From a checkpoint of a small transformer trained on Wikipedia.
Size: 8 layers, width 576, 9 heads of 64, MLP 2048 SwiGLU, vocabulary 16384, 57.8M parameters.
Architecture: RMSNorm before each block, rotary positions, no biases in attention or MLP.
MLP neurons of a small language model. Each row is named by its layer, matrix (gate and up: input weights) and neuron, and shows model dimensions 384-575. Each number is 128 + 24 x the weight over its row's rms, rounded and kept within 0 to 255. Numbers have three digits each. A neuron's up and down rows have the sign that makes its largest values positive.
After each neuron's rows is what it responds to, as a language model described it from the Wikipedia text at the highest values.

L5.gate1241:139146162134134076111160096132117154111136151097104142135121129167141137113166124125123139120082111132100102145146094141140168148147138151138101135157134155083097179107143087130143139124159152163091111113140149109117124109118166131117150109123089159140115157126112145148143153115153138139150127099065113156148135142096144127057119089112135153122075142086099156151155113136131106092143144126144117128165095127172125126105155115141116156165073167157128172133154140095093112148191111127119097111120163152136145127104134124121126115121137134145125113125105062138158090093179130146
L5.up1241:146121142159088098108131113118090117149092141097088120128119088163097112139080111101134159114154134118161123147131101104120116108104114135095112136104074084154095168122126145126088163083146131091058128106137135115129116161173109143173119112133125145140108121105136144124117093136101123103096180139165131095140086111178132168143126162143093075150117121145164107136089117114173154115150135135087129142157119119113167110166114140121157123143182153167116142113132126148153140104143129116122144159063154121125141144122093102159138095117088103135157078156152107059149153093108145116
Repeated multi-word name pieces. Fires on a middle or final piece of the first word of a multi-word name repeated from earlier, as in Logan Township, Oh Land, FC Twente.

L5.gate1653:147119169096113144136132135113154135155147123143160114136129144152091145185111126107140128134118177102103122171129131145107137147175116101121120099166117176134126115121131155135119103122149131131158112093092113157060098176112124115140147147117106116151127121065136086108123129168140138086124145122136134159135131156121132107117117142148093117161125111114134122124143121132083108121078137129137077130112113105129132136148140133141122128143147137103115123090160141109106158083161125113104121125169125149152157125137133127142149138161166116118097110079127141102143141109081154071
L5.up1653:121132157174149117121138111082158163131179123148097130121112168106093154124120114138121132139117155120133116107128120171145103132151085094126136143114099136145182105118109158050149131110123128122102136116117127140120111103101136077148122195105119148141150135097135158131128138115067133125149126132157139111115115116100151124152126126104097101066111112139164134152174105145106168136131126139114110102155150088141091116143136110171190090106126114114120131101153126141147123108140120129096115092130127110150122138130174123138103082134158126135131097133125102117168155106072076099
Mid-word subword fragments. Word-internal pieces in the middle of split words, in prose and table cells, e.g. dissatis-fac-tion, Su-om-en, Comp-let-ed, also bare table cells.

L5.gate118:108148145129083112128080150127095155103146152131156127142138170113126182128108089150159112126097132138091141142110139094167112071151142110153121109098182133115099114138156131144151163126120128064094139141140116137176179145102166153114102131089142180125129130160126142103104091137108104137120124143122118173128121106081142182126144131175179112191138122115107140119115100195150109147155147144152165130098118105131152150099131102122077146155145157128094116130131117101152134160121097146127134076088074149142144140150120106104171138166168118160065139139116119154116169143155136125
L5.up118:149107117178147148119158154117142125171184121139100146134132133102158126117166153140118122144120132107123122144108125107079144109146102139133099098151102142137161097075158112157168110126115090114112137130152103167160105119145084121135081131143137111082146122128102159158162109124071105108120126092126133164123137131166133116164120134127118126167137130146131127106115141175144133149094113138120096182132135124118123133140159084134125125106102085115150128127120131141126164138077129174119117120044115136106110092140142138114143108086135138148116109112126165133118126153119146101
Inside parenthetical asides. Word pieces ending a number or name inside brackets, like the year digit in (born 1974, the % in (22.3%, or ft 1.

L3.gate1117:155089157147130107142114144089121139114160129123110058122135125100112102128089150129106195115136123138177133070129103157119157124123129157143148127129160157138176128143142123138175127137120073115143080151101160131115135094104112143132106130119078122130117111147118136143117095152091109136099139110116114086130104127126129118116127135109092119104126088108119168108161165164126135112094081129147112100126166112129145154129107097101128123098126131142143157167171179126173131115143139119163120099093163103157119161146140121133108127186149092175087091123124178125138118123100121116
L3.up1117:163149124124123112086164094143124116150099120105145115152118111147132121127170148094176085110098161155103128083162134134128136142142121158105104132137146140150116158121137165154159144126139153110140148134178142144126115146176114119144118072104109129143168158171139162089119131121152087107123112091104168153138149152155083126123089090124208141160162149161165154107089128172116137165129149174162174162162161119128123104088098127140137156156098123124138065130140126129093126062116111117107118148135134140163086168124135120151133171160128088118143124160130138121154126122118152166
Indefinite article "a". Mostly the article "a" after a verb or preposition mid-sentence (compiled a, conducted a, in a), plus thousands commas in numbers (400,000) and some word-piece fragments.

L5.gate1384:151108104121080140127150112136146133145107060077101089140118169142090183146138128130149130108125133125098154130108113114145131135122152119143119139094158109157113121114124151139113138142132162137144152107142102102098072118160160160129137120136127135153139171158179147135106150142132111082125149116131131157158135105075114151096103170146136187096115148093133132160121147126100096141123118152113167141180129106119125170159101123138110098137117101129117105103115111125144138132128150106147119140121108136112147108122150122112143128118092173116118104109094099146153132100109123152
L5.up1384:093114132127106158129136103114145170169101117106157148138143154159150145110117096110104109116095088129155099130121088126125141137151144173129127174122145137143104143103118153098081158138098138094122121119163109099139111146170158119116138107189128142127135176142145094140110129125121099122099146172134129135114089096153166126092095155131120146131151128126103118144098159114129127093133112113101159156111142150094132105171107147164081122141151124197119160150166149137152112103092129121121170128121111137150111091156138113120116131167127142121122137151122155144177104100127105119
Word- and number-final pieces. Last subword piece finishing a split name, foreign word or number, usually just before a comma or period, such as Lup-a, Ceci Basti-da, 201-8.

L3.gate1852:111171161183108091128131107160103131133103128125159133114128109139156077134124105107151105126094124121080175110129124133134164126118144084160123140086142111120119122102122112109118150160121136151151126105128141138109109091145146134142120174110093122133146136115133118114133091154106120172150149094146167150137167102122181117132151127089098129159123120136151101105156109123149095158138087129151135138091126133121172092079132072159102133141118093160134138135131111127180134139107166109110193141139126106121104094097159127133149137152111173132093091120142104154170096075117140117
L3.up1852:207124136188103128141121119127141147139115123127130138108157143141122109116141129115156119152141149137126161144127081099146145089144132096115150125138167144125141138131103105122143124111158125125119114127126170078092126126119151125112110170151125127133195144135120119147136128117106132136109175071128111133119132137150165116119128149129121102148149125155149096105167131167135126118125095108154126163149145136134151098133128156120139181166125147136086100157140080138137177174123158066133160129155077111092097129110133152115124083168126142128111122132130097121160134097114138123
Ends of time phrases. Fires on the token that completes a temporal phrase, mostly a year's final digit after "In" or "On", e.g. "In 1847", "1969,", "afterwards".

L3.gate17:123101122132100167139107139091163094133118146106098144106089105124124125135113074124119154154094128141176116163167153145105113152153164116122151142103160096146163124200145152112117156106115172169103115088160178125063129144089122139102136143145122145119117098141135098117112141097121106128116170121131165114128134137106115133123117099164151142167129156116099132103115152160148121155157098144097135070136135116129158118182142100151127122126154125081127108126097124124161137126131153157120111131087120142097117123108108141096081154162133122127118094118172130119135112113104123143
L3.up17:151094147113131104149141149122151092125131081150139127131152107135098155101081123114132096109118173126096104118149113138127129125153112113148136107131099120166141102126154159112151106157144072114090114089146091125064107120076084079104130100121132100103096113120113133122160137083117169141105118123103074152116118141116133157147099127172124102175112115129130114130158118130169145135172104152135111122141151119131152080135111149143106136095149107124109136094126100133105113112161156158172116146158132133132113095153106137072117121154103083107141099137127106109148123137105129133
Coordinators after first conjunct. Fires on "and", commas, "or", and linking prepositions that follow a noun or verb and await its pair, e.g. "redesign and", "guitar,", "Joint and".

L5.gate509:147106107139052100131089129139115129127153112135146111097140136154094113152166131126180111102139115092149122142151107146159146149134082139157133153116139134107146142131121093098127126090139178109137142130100146138133106116110151157068064126118144137128132124086173136123158149099131122114122131109098133181117117139129114167103091125097116128065130185131157097185114164133114143116083127089121128127174133103170143084131095105156143126153161073166132096158116119145143173152116161122125174113159213091110165115113106152156124106134139100100147093135137153114118121144114116115
L5.up509:090148140111150068127175147131150114131170130128125075144115140141088125120183141148117131114088108145124110151145115153117123105144087082113087177158132123117126138059139131121124149131096115099109120140128140145140147120171142109123125142103130130115112090132153120109117117096148137132089138115066116158080147181099129132127092112134129131076119126104103144151156138122141085130094150088179125150146155149115126108129131162118110091124095152122121123129135127153144149145153109120121168162156136086109091122149132110071113137174146145132120157137101116125129138116074113115
Article opening a phrase. Mostly "a" (sometimes "the") after prepositions or verbs in narrative prose, as in "falls into a trap", "at a party"; also final pieces of plural nouns.

L5.gate1838:174166115118116118110153098122135169134125155162113117138134133153152163100147094140145122107119142120146119116165118182156142104124121106184154109121130114129136124125146131142115171124141157102119131105139140180137115172094075151098098148152122087129142102131146091096138113131146114182110119130096135169105103096089158135171131135147141185102103147151073123121165090151136124133129138119143141152100152141169133151120137130150103124074103176116109123135125121150126148090151137126141085139152127108107134107163104127166108138158123137091143145120161192108141163063140130100
L5.up1838:097134162130148140085156128159165135127137161122092166130122106118136174115163143118130125087146137163133119121110140101113117172127133106109114092144098129160127129106106111128163109122156136166112123114124142138153151153133124128154106122112089130084097147140113132128138150165117123120119177140100142115114135117115138110116147138099146114099121104076128161122122115135129147139092168109148122123123120132164141138142089150114142190158141109166098158181154090143113138144105149120129150178123164170101103127108100112116151121181127101160160083118085124134137126183162162096
Date and number completions. Final digits of years, month names in dates, and issue or score numbers, such as 188-4, 28 September, no. 4, plus some mid-word name pieces.

L2.gate280:133126113087136118072129103124126112116156125130137174085110120148094121093166163152137112126145111103112153159142114087069119084113147148113092139083075125133089104097143144082153112175112075133147178154158113124116098149160146132143140133106161105158110144102115109145158170157124132141093165154119104180127179114132156134119087078147115140118126179115113085115134090137111174121108124122144122138161087154116136118144124117086099151098105128123155142124133130113102168149102127117120152127168112116158123135117135147152111158126079133101084138145146135122138141133106103138
L2.up280:120117103113118132084156109130131098128158128160145134113118095119107139125148143134158141094128147109170127126129121119061158134134127163126084132117117099135083121084120150110152108172091084152124143163178131153087104153131125111150130161145167096119093138141105111126118169162134103110087156147104144158115159112116155130113119087144146150137123121124104117141165071117119157123085117125128140117122117141094113160168126106087093132115077132141173125139129143161096190167131106122098152154130089113134115127131137149138121170135108132126104164160132134102109119149123094171
Word-final "-a" endings. Final word-piece ending in "a" that completes a proper noun or foreign word, like Padua, Mantua, Tacoma, Lucca, alfalfa, often before a comma.

L5.gate73:108132086133152138125135068130124083138159154149157150167161149138092106101119171159122122147152128140077127169136139133118130135110161098091118111088130132133087152130103122104144141118141143120125093138120150128124155167108126108137099110136094109141139144132166145159148106134162125132130123100128140141123145139121133155095128093160113093100155137103147155152136102156143164131101145137103191173084174173135104121112168091124135152167111112131133077091136139129104138128155142122128104098116157141118119133130097129125077096107181123187124112135138168176086107123127117130
L5.up73:128146120130154083120129100144121072101167130150163123159185170112123183094105125139143104162116124132086148168096158094118149136099139126108124117101108105145127126139082164126143127154164137104109140131132134136117138105093142115122132121156133140131138151130149081110171157140157097131164145139130133098150120144128108159101157068171143113094124112131136160165166102158107154105103153158132114135093190121151104089162126112109157145160149113148121125078099111163160097134130136125131144109085127139116158122130129103150148111121144128138110112137153097147075127122184125130
Structural tokens in entries. Fires on "is" after a bold title and birth date in article openings, table pipes and numbers, and mid-word pieces of foreign names (Chrostowski, Trinayaneshvara).

L2.gate10:057135152126074130123148122097109131080109094140132146132101166127108167157101082154113080163108164107142136116133116197161168119130149144147111187144172152160150107134130129140140154130128107133140178138130152154133162101129138132153124153124068153137166170122093104155113171123175149117111162114136136098102146135186157125152116125147136172108101091153099130162117098159162156133107141146136134091131116152151147097165108122139132111093107151166146135098128135115129164126148115120146101187150098077177139174162141151112158100152127083118135116171140154123129143110128096150
L2.up10:136116143132108103116125139078134171099142162148154150123156123090137126084117131129172132102143151125126112154089115125102146081113145132160119139106110117119162110127152115156058122163135153071176079112131135134126112148154120135157147089107132122157155159150123113170099124103144130079091150157123079126122119163135090104128108138132116142109124134081123131131122120118159131158157164088141102146108142126143156138119090145134175131134099123122178112140100156096130174180113131143149086119072112099142088111143115126120139130152091099168160084121083144119168109111117127122
Name-final word pieces. Final subword pieces completing a multi-token proper name, usually a person or place, such as McLar-ty, Mar-tha, Bel-ize, Car-son.

L2.gate1958:117122108115105136154097152112130116086155169105156137139105116087109147117186093134113113164111123166151117120153116134085147156147137110154141102152120159129155114176115132168145151155153113153121090129123104151137091116153123123144189114143176129102133126114156127137155128121097137139150142101137172106114115130089114115139125101085131127157172126084104134108085115144147078125105143147132122122121122090155123129175096145115090166121108158149156140146145125076132098146121123093118119157080135126151110092138134138151136091129189075126155138113165148124122123099142100115
L2.up1958:149111133116104115111102131125141103108138183096105119143127135125110121147153142118145170116128108105135129128098061114183124136132124128162112120131127096162142135161131080136124167154148089159118137141089112137144147157144124148118188107098158108141144158135150133100131117099108072100148204131129113110096117091117133112159111121110140121137156110112130090157077115136113153140110130081113152134113094134151090100148125130136140135124106126094169112126119132123095143148118129089107124139180104127114081111118115118165122120130160130168142127101137118129123125101132161147
Given-name endings. Final piece or whole of a person's first name just before the surname, often in cast lists, rosters and tables, e.g. Federic-o, Fab-io, John.

L3.gate1307:151126152130129125105138119099150194135114086142106130166099100114139153123132142111113131142108132121119138116143129090144086103149113126172140175157157163130130107095143144158156145134095159150096112089142116135152144125153123151117189122107106122099119107167169147128116125124121124126106163129113147163166123151129063114124161156112159118097118114102127115139148138152097092184099146106135091118156144106151101135110119109140109143109122145152102179130105099114147121132110094077143090136191139148127160099098143146152146165120115119146109148144130133124152114146123166114
L3.up1307:132129109087096134145141120101132141127091136089155171140131112162119111154129165131109154143171140093118128150180180071117140103176117127148134077088091115143128162149158128145163134139074124149072139167172127097099109151099090145141152168101091127148152105145162179113145159142129084129129089119154145104151152114116166084140101132157172114085137148119160132152165099140143127153106131153142139154094092163126133130068124093136130104123146085206141143121111118086154153155125157129150074119143113121133136140088131133171135149119111150122129146161129120125147133085120142136
Post-capital name fragments. The word piece right after a split-off capital letter in proper names, mostly Chinese or Korean names in lists or tables, e.g., L-in, D-ing, Zh-ou, L-im.

L5.gate131:137147133116133105156105127153097146108148114113149133156080124158117094127144108111096132112087146106142112116124152149143115149154127138119122161102142086121130127120137129139160134130135101143098107155071157124122118118158159119116106128140156082123130116138127162132103119129133132113053121128142152098137113083149160056129093079145096138167137105162139100098124146168130103095146165139124094137141116141115132122092079128130131155143167153101123161113180118132126109108137167155131125127139152155113124159118124132147097118125129116144085143139136142095154115128132098101
L5.up131:151080155171115138111164098108106096182158098152128097151167085141141164103110164157126169128126076150123116143149129126100166104118110142135095144100149123135155137171151117088107144108149109125165147110113120097114140096070157154121107097139105131080187127164076150087136149106162118169099091151151111123142104122123122149121170130126132111142130144157129096087089096134143096131142133123120141171152138088126164129126127149133165118127133087153138103171118087145105126128125106086135129145188100112122114115121087113097109094122197095089102144129139111122125092143131168139
Attribute list continuations. Conjunctions and commas linking a second quality or cause after a first noun, often after "known for its" or "due to", e.g. "sharpness and", "fine detail,".

L2.gate392:127146110100106172179132107150103128110142164098147109131130102125128139142075116128137150127152147100139133142122109127086190131128142128127158083092147095099123145135067116138121184109119180122154170194139125118088167104111109145148158129159105147109106132144113151152127164120143111174129086114118133156131112122138178133094099109131127076114099148147171132133151109112132165160154109138105058115185159117143133137077146104135158128085143122128131129094115139103165143127128106098152091127106122135124121137179114063142130129136106164147135088110117156110153136141126159163
L2.up392:167115098134135149139119107137165142105121103101135132170117095098140110131113135145101155121155132139120151133150138123162115122127082095129160117138120098089123129135140176125137106122114138120116140052122079132134121102121057144104178121124152143088138140108169104142126145155123135140156112114159147105186112130138142145070114140099118057111145142119156118112132124105132190090121131101138155139162132135143183134110137152113167122119141122116134148146104104105137083159147139150114106124180178121126122107124137132169150130175165121074111147138146120084118113109127162130
Article-opening "is" verbs. Fires on the verb "is"/"was" right after an article's subject name in Wikipedia lead sentences ("X is a song…", "is an American…"), plus section starts.

L2.gate1633:145083120129107111172181128117105148104141152096132115111075128135126122150115142131172165094123135093154131095153088142138152155182144153137105105131125122089151144174130109132124133129172156137167156151109090146128132137117099143102086114113154153142155159102116152121183088154160155121161145155127124122117159128133081147137147131151157094136149134081144124138123125109144126101097110123092106124175163163151136126177121148120119094179124113114094122164165122150138093137126094118102111104116107155173161137128116109114118141114102179114120113128129168129134138162104144130
L2.up1633:113109143142096119104102128109159122096124087097159084137098100142136176092098085118106109135135193101127110094073159130124111088198118127124109098101155129121077114088123139102129133136121121161152138169143157114146177116144085154137109155071127130126127108095141125118115142161136141132161117134099118124146123078131120092092126146106149075154109134111126160128155132138157164123120146150125138115149128157140159103102081092140093125134094140093140148125163161152117136167119079158131123115142133136163152142118092104083160100148137142128149168143113123166119158125147128130
Word-initial noun fragments. First sub-word piece of a multi-token word, usually a noun after an article or comma in ordinary prose, such as com(eback), ro(ster), j(ackals), fac(tions).

L2.gate1225:148135137143152110134098124119137139148107091134129167113117153129109149119133153138111105093122110126136151116113134122121111102121086140168108162093144109183108166120170144096141119114107129125175125112073121131141105157115126142135177111155103161172114142144188115157157103157146147150112108105123105078149133107165141092138115074094123127108107111145148149103103127111165123133136082144107155103114165097163140164128114072143113117102104122125160129147144144118118174178151113098075160121120122151096095151129119085129079120090088113170141105132136140228133205138087142136
L2.up1225:137111106140148138128138150133171134145109099152129146115138112127089112083137129139162091076126134130183175124089135112141115102128139126124180154101127122128131209129132148105144105106129117109141107140108098131152084148135118151154175114146085131136133196163176117137133169163143119119147137108113128090142124152124128110132121096122143143128089082110153182106115120134174125141123113106128141152153143142147122167163107065155111131088099113129167151156162126122108132141160146149079159153146140124120111124141126095148066114133088143161131105068128136196152153161098146152
Plural word endings. Plural suffix tokens (s, es, ers, ves) ending a noun split into pieces, usually before a comma or period, e.g. explosi-ves, wol-ves, Pad-res.

L5.gate778:144122119170130120119131124097133173145091118119125109116116147128124132111120126157169159115103118112167136141100147173148111117101139100120116112151114123125148142124169141118147184075144134164148142102123126083125149119104125080144139130150127125141135149079084121115114133106110143115128080166183117098105152122115131164148138123094107130134173092156111134140147120093150116110130128086144182095126141110142155183154127117134136123104123116152146116137129124132176130102176122076123148114092130184139127118138082131156144147155087108125132108107098151100133120123102121138
L5.up778:115138123080124139119133096103097111161140139081131146079123127124163143157107138123127142157141100129148158128168171138102139134151101155125131084115153098134139132130164087120130124118123154155135195174091111136176091142141105145149128101087185141129092138127136102107159111090117172127146181135138112134124100125076145141155115107094095132117139069150140124155170084151119127161132152125119168140108127173164125122140193134136107159086142112154159155121135134116126162180156146149109100108136138111138153099120180114117145153168120104150168134161109143134149151139127155139
Given-name token before surname. The last piece of a first name, or of a name's first part, just before a surname or second part, mostly in credits, tables and lists (Hal David, Libby Goldstein, Stuart Devlin, Harper-Collins).

L3.gate303:135134135140153151143124088103144132121087154135152094157118156118124128119133121116152126121132135091142098096114130182113137082155128134112145094122093132133113137152136135133195109115150116106097093132154141116186105105130133146104112135128160146136105099119135118150136125115114093114135174156140143147139120110139110137121139155106164099114127133158122122141132140099178126082125135133122131122150134170146102122138117133154142136140185135119140137107174089105130154120099138133101126137123113150132146104148131114139141131181159114112103105128161117078154167136094135105
L3.up303:116114171150111140134080142131125138111113104111145115133124109118121121106105141109090143080133161179116138103169119132145113138102124118147146149123140132131142144144153147155176114175138131144143078127132143152171114134140126077091125144144090136126120075140138130179129152135120149122136121106126170105152155109126152138096180163115128156175116129177102154107086144163140114115129124136120119127158093138151103131131130100140146098146132144139125135153120141137088103118112120098145096170106097102122159128135106135111098125155092114119161121155125162127133151171124150102
Completions after "in" phrases. Final digit of a year after "in 19x/20x" (in 1941, in 2012), plus closing words of set phrases like in order, in May, by deed poll.

L3.gate1663:137124148108111131122132127117114166134112184105154121119144121114116131144148160164150128116175164092125129111097106158112137081129102109157091145132148125116131129125133107160140151111116127165137132143112116141145126131145121123138162135113148147093116130112118154168159157139121158107118155128146140121147113095141121122181120138133131177111118105151147083124117100162105154125114121081149141095125114159160093102097137127131107177140099142119138153145072154128146144139133070127106131135127136138143157160123081102081164092117154084142161101096122100123116090149085125131
L3.up1663:149099136093109116128152138158122128135126149108133110176129114108135137122139110160123114117130148142103149122065133193152123094110045125110101149144154140140128096158148116126148141105118129127130205142086116169109121105143111154152145147131160125130122124082112129114125115121101125144165134128153116106093115083117147124192099132125148136134093132155142113121102118187095138132136107106141148128119140153164124122144131119120137139131128171153155123107143151147142135153139096127094134122162102119144152157173111088073150113132105087089122121125151135106141114147099144158
First-name ending pieces. Final word piece of a person's given name just before the surname, as in Edi-th Tiempo, Maure-en McGovern, Cynth-ia McKinney.

L3.gate338:135132095108075120124130173125156132107140106091123167130117092136095103163106112106126109137138178085146161119152135159127114080127098120121117117172141122151114129107156029087117149117155091121099145071114158106114182145156164119132136142133112115141132152126099144123130122126114089135162080134132183132116110108158095099149142143086110170156083102147120162128081122146095133160112112144096110125156121139165146137130124163137120093127120144131139087109133108129118125113132129118163142096127114142126104112147129095111105102092147135119104101181128132136114130129144119110
L3.up338:124125110145130153101190151127116089126164138145117126133114121151099120118111145093120097093145149105118130147100122088144108095131128122114110101124108162152119136115158091147122145134122127127103091069114156053149097148111124101108106172148107126113125126130077137140114092138072143152168094150139122147154156137129105106134118150123100136141122120131097113123148141080120155093154117140136110144111105153115140143128122119119126193195072141163144100101118131153135095142130141131113107116165109124117139118157136155145148106122141127132066165135117062102149110140140117096
Additive or relational connectors. Prepositions and connectives that introduce a further item or what something hosts, such as home to, beside, in addition to, as well as, and, plus.

L2.gate1206:124122094147173153168086160094145134150099103109123141159164153137128158103121104122069140118086149132090173163157138125095145116105132102137134097106101123143139159105147128128115141130139119130122173085096116095136124079089115140078121146119119124122159139089127146179104129140117141140142114111146122127159089139121155091137107124111151120132155160135100132162144126151097119115115107134147111125148153085138128093096163104150135094150152151140093069119154110121082121101139110162192102110125176139173121090112142165102126119159188120149122152109139144090129143153098085153
L2.up1206:130102128123134117123102130141125137106128071161137136176168144116120168111175117139128092132140108101129094120129117108151086131103154143158191101168151157107119127102161147124119115119144145147113137105151127151149165147125135108176103095125155138123127092141131157136152099139132161160128118118168143120105146100094126088153169115154117138106147133109113080139089117121109157134138139100130131089122152114119107160154111127107115101147152154132137178153121126144114144137128147155102174165127123144093131106132140052139091146105157191124139143138152158139110095132143104111
Number ends before units. The final piece of a numeral or ordinal just before a unit or noun, e.g. "16.8% from", "(52 ft", "fifth in"; also infobox "- " bullets.

L5.gate257:092098136184142171169118125145095125125194188136139117131127123143133138150109169152126100151148080143119117105124129131126146129114073092099109160113130190113110127151146150149160164124101148150124112094126154121139133115154143110128110100111173129105108125155135175103133104137137092156110158125141128140079163198108123091131093146113160074129125164085126106135163137128080127161167140168129114160132126109134145145113126123135135129123141107116125145132109159146118106115091165100112146102132103135127095107151133121156120134122216142115138082173160155120140104133153122126
L5.up257:130144114104116115117147170126148135128082117210125064127141106104119162136185121115134082150148157170172121121128126122116097101127162132126115197123115130049089102131139134098127131182131131153114150137115132173187171094089089123113153152150131177115155111116150105121106132155127121120125089151108161175103100157124089115127107115127148108095182141156119130156169108114093121114112143129126121138055148160119123089144112123166184117084105146173160153167126124154127119136130152117163125097210137147142114106127138131142131141150083169119093147148128160158166121151131084155
Additive connectives and appositives. Mid-sentence words that extend a list or describe an entity, such as and, or, as well as, such as, and role words like co-founder, famous, assistant.

L3.gate976:143153101096149135118123130121149157109113128092123081160121152076106126093108110125155135096118133115143091124122126142079095094129173162143129121116136086121145121080121117137122125132117118136151145148108143152122137181102178122133158123175103085115144145111168118108121141091113113137108088129134100098133106162145097093185112116116161103158108098135120114131081135119134119129155111096109108114125130090121150161106142107126096108122100150140171146129136081107155106129130122137112111153125087136132118119124119122160167143139121114108141160119121128091156148088118102123
L3.up976:148163112175143118160087113109103144075139096145124174139104130116125145182121165125141170121174160130122161151135127113134147122107089109095121134140094134127099118119111181064116143103149137118149130107130168167170175134124100129133116156137132171100147137082140092102096125112155140139086133125173135093097087145128116130112145115125106109105119150167101084134132139096161127142130123141114106153167128107108130183141123100163120100124079139158171152125168132145140137136155089104168113125165082097105093091151101143128129138141128117089136137156119101108164117141135136159
Start of new section/entry. First word-pieces of Wikipedia headings and table cells (Band, Competi, Uniforms), plus the lead verb is/was after a subject's dates.

L3.gate456:135136150160117137118114112115145130118116081134121117154154143151109166103115123139155068103159127127106138155164117129115149134141139120144096142104094112136077101123123108119131098125159141106132087189127131110098120151084129138150119110118185081091125158146113143141186084153186126103110116111109124154129123127107139121135150088121116129071115120136158134183098125141117148124117115112110126118117117102166132142122106146102111135155064136151121125112140099152127107100107148157117140159146137105115134163132118065147133139119125088155127139121112092158147129138161126150
L3.up456:100111152119104093097154116135119153158137089117148158126072132140126161093149141114181086139124121107132149158127127139105159094163161130135079149091112124106100139128149125121146106081160126089156127118134091131117090148097114161123123138129179134138146163127103101131201121150164099128106131137121092120126085148110157092138134083183114144109138099165129151139122133139158137114108102090121094106136165116106121117118148147125094118140073128130119158122147127171122113126137116157119136170125139124115115138116147102148124138088093080140112136120104085175142121112146141127
Word-final name pieces. Last subword piece of a split word, often a name ending in a vowel, just before a comma, period, hyphen or line break in lists and tables (Križišč-e, Daph-ne, Repris-e).

L2.gate1841:156142161164129115147139124136165080095166120128122107095113182118150147115121131157100109111125167155189146101133104127106108155098090131141127125150146139147148121160114084132133110131095168128092169111124152132110139149102133154135170112149136092065090124130078132147114134153117122137109130101106147117174129133156148169133127156145119114102123101137127115106128143145114134133176158101113081125125162133104138103113110108146087161164092133111079125087159155168142153119142154161152109138144107088116144089152096143113110075116139112079092173111114132126079125168102146169
L2.up1841:131115130142155147162146123133143151114122144135127115132154179151161140104118122152129159127133156142137135115150142143095125124137107132146108109159193116126129162165109102123175121112135148193128148121147159116174138148114166168143109118125122125107111091127126062131073168116123094156109155076108125131143103134156169138149125124157163136115128098105151137115105120163140122125114119151140071129096081152120167120136092111127115143154125101116136140145158122190115119094146115141132116142138106147117116133132152119134120119108120117113133144177160123156126108127180089144
Coordinating conjunction "and". Fires on the conjunction "and" (also "&", "or") joining two nouns, verbs or clauses, e.g. install and maintain, Rock & Roll, resources and staff.

L2.gate842:130109120126131143109129150139099157109153130146140119123108119129174123149144141133109140143159135131157135150103112112141078111134096097102123128149114067140123127155110121131112133130146107135087093081129167164155107126151105093104129162161179106099102116095138139105135100132125161172149090154119150167146149182148114121127117148130098091143130100132164151104097117153113102097156072102126077133119133130139153101148178131166168124139116132158154140143124025115099116112139124097117135120152100089089152144109148099108094126145160140141163118127135132166137105118099141110
L2.up842:132145111106170118111094167139133140089124116164110132135112135109159145156131092153132165165162136121169142144137123110141107133144116155094097144116107097096161194114118133139128146152118140124103127110110144160110148099150161116159096084131142118114140146144101174142163143147155167108107070130126131133134129163122091103147098139150122093147143106147128112165148114146119083180133170116134116151143133177123143115118174077118151100142163121152159101136100083145082125150154128105105096146090134125136142129092131105129107119075158180126166157121162162149161078111107165125
Second conjunct start. Words opening the second half of a coordination or qualification, right after "and", a comma, "but" or "rather": specifically, not, other, than.